MLP neurons of a small language model. Each row is named by its layer, matrix (up: input weights; down: output weights) and neuron, and shows model dimensions 32-159. Each number is 500 + 40 x the weight over its row's rms, rounded and kept within 0 to 999. Numbers have three digits each.
After each neuron's rows, "fires after" lists the tokens most often just before its 100 highest values on Wikipedia text that the model never trained on; "fires on" lists the tokens most often at its 100 highest values on Wikipedia text that the model never trained on.

L3.up100:451461486472451475534530414545499441503486505443521498473466517486492461480554516474572535456500442513485505514592511523462481520584510534474490501501489443503446488476493445512505506619506490458437451472502481430499520498492504463480516477452524483470435531495496518517508526481497499557495437520365464540455575453483508490536560526519481518477508459487526515523471549532459519492414
L3.down100:449525545455481585476472524476472551509475554461526502448524472501589487533522503456443458419469395487510454478466460512598452549445514464554542542474481508500532460501518491450497534506524493515455488474540551498472484516464528502474542467441507532453470503440486455482505506545601562486524517489476515489438467480530433495467509592504474517467507456603543527530472440507523538567423
fires after: "or", "gr", "n", " c", " m"
fires on: "our", "oun", "man", "mer", "am", "ater"

L3.up749:434493584463460532536596521506516485521446499483465495484606568531550492486613462432589497450444437432460477468525497454441523512487482553496477465460529520556519543490571503500575549482451482485499595496466511490501468574509459543500492583539514524569453473498422507535509466566498461535461496484462517491492527509565537538486575474495525444579507493546505484497507505569481489529556
L3.down749:435495491596512472496492516471503581502521530505553523508502481485474481508424523526516437503456430465537493497453510469602561542534487420534556474498538489434494518440519495539502557469515482494512470592502445506559499559487493423495507473505498498493511508549556535523458452510434479468485431533543496497499544528433528443550540539531482469456510492510526455508470523472577522532535
fires after: "it", "est", "h", "en", "at"
fires on: "ab", "te", "ib", "ran", "ry"

L3.up228:440545520522435475459505410509468539441518534445496447568486516503468498527479539420505547498467486496382459487523447465465508408499495444580398500463514533474494521532570447440533467524528499487510490498502494454516488537540455524520537520531513472480519512514471485470461516483556482498568530560486499554503475496502534517447537461501497524453524550464543483515476480538478456526529
L3.down228:479508557466484523511514530539493507474530483527529499599507466444487474534456477536551506521510514506424450518562527511538436449494508421487498500503442478395539558526489494469496573443557477511471446557455509450545519474476523496528510568515494436490493462499440538513531489562515470523489489453554489492545471474540484474464497549495483539484511489497492526515480481444488446447499
fires after: "vel", "ep", "t", " d", "ograp", " off"
fires on: "art", "op", "ied", "ain", "ice"

L5.up643:540403446460564567495550426508459554450485462562511456506426576512510448479474510499468489510421510599485501456501493584492544512536541592479481393537495506495529441465535496486465498499472570494444449461516513443508561544567480472500515458468500521498530485497502514483469534556577485515542452501547487459551518501418512476500512479466435510542510520493491552489498432541477518411482
L5.down643:513442472452489493518474578516467542579492473494578560575490481568457542528499432475503477541430594542502527476513468534490567566524569545502513414589480452420464516535488507503597499495489526558526479498496482416505530532470479508486536512462528461502447486487532551539485509540499556548434466456475500543462467547476533471481488547455406498463514453534418482566498485479496500506499
fires after: " m", " d", "our", " M", " In", " Ind"
fires on: "on", "n", "if", "tern", "ep", "op"

L3.up310:547509506459522481527542508460450448433483478439448498512562543466526459468436499474458509482490468478486498501560534527470528443565430461497483455525500507454415475527493458463544502517508468482527564480479501471488465549516538479537420479477522457528497423420534529525476523454482434564482538437484386445510527510445559553600488512507495530558535474537506476512533478510466486531519
L3.down310:454473508548481517544434461480506519428473420455471527524435473479533553628512519533516527468484546448491524539530543527450502486536507556479512570541582557459544529400506533456501450538480466485512556493471477476485502529518513486503535488473400478486558491542490539473477542493465574525526475465526533488486533461520548507501482559499444476540508527463442541558618464473479435508558
fires after: " T", "ack", " Q", " t", " G", " H"
fires on: "ing", "ra", "ue", "are", "ind", "ok"

L3.up734:539543495499577545453382577462455511513495476451484482462504588488468460491501508536482436489514461562542519482509446501509564470517535485527507495422501545565552511447478504520461576442501487488522512453606539522533502476480501533555511516544433466422415513512525498527498475485491474525529533502444447539486482503507494543528531594503487536473472493460466492518539511491479478507613
L3.down734:551488468530519494571547498490499536584497561474509451416422479562533515476479486436492445480503516503435459589535478485502487510430533457497459554529513536490515462482512524493503399499487523480512502482505483530481535514439538529361610539475466480482538517496514510557555484520447446516490455467492444572487486492510629500461500503514462482527464485476565424511488486526499543466535
fires after: "c", "ec", "f", "C", " acc"
fires on: "om", "ies", "end", "eat", "ri"

L3.up398:489491485564541500540478435494494488512473466515487518525457507528410569465494500441444563468543494498494529498534519437523522513493572502482585502521544534545496442486491501593472548501432517491460585448443585537483512524541497549507453534526530412488440515386519525505537520522557555566478471499523488509493469458467534545499489536495390533512543474520452520470439471424537497510519
L3.down398:499477535475576515523539527473502516541544554469510544443523523576543476405466427461442581470545481527491509488476478500425567490478493496437509546504474508552489441537519479433518528483439536478466523523544459558499456548487615544533502504512491566514503460459560490507530496516506525526532517506564476476551561509532487515488537517549511578552479520484465513464572448455563562493543
fires after: "all", " g", " m", "iv", "l", " t"
fires on: "ed", "ing", "ake", "urn", "ive"

L5.up560:499448490487470564462572508489542487466445450565432544537456520507478519468513470540531468457504510483480455556474510456576547534436520491531541497448434540510503533469436443497426491474485558499542474521499523501539552574517579464444550488524468488538462496493506455512528543517462570504483414523496492560463455496450467522553495529508463484530539485470493542471451543555511563501514
L5.down560:533560523498558467487512483478491490513558443490475467523473462512564461557551420576531513506536546457517441474504522547504515493442503434554518508515501461563523466494537495543515450461485510541501459509504430469504509525554543499439479489501613556472515493516478484526439531533478474551547519450529601481463553499454460406455538531486466557495593483485445455555550538558453498452577
fires after: " m", " ", "on", "p", " p", "at"
fires on: "$", "emb", "th", "ee", "che", "ul"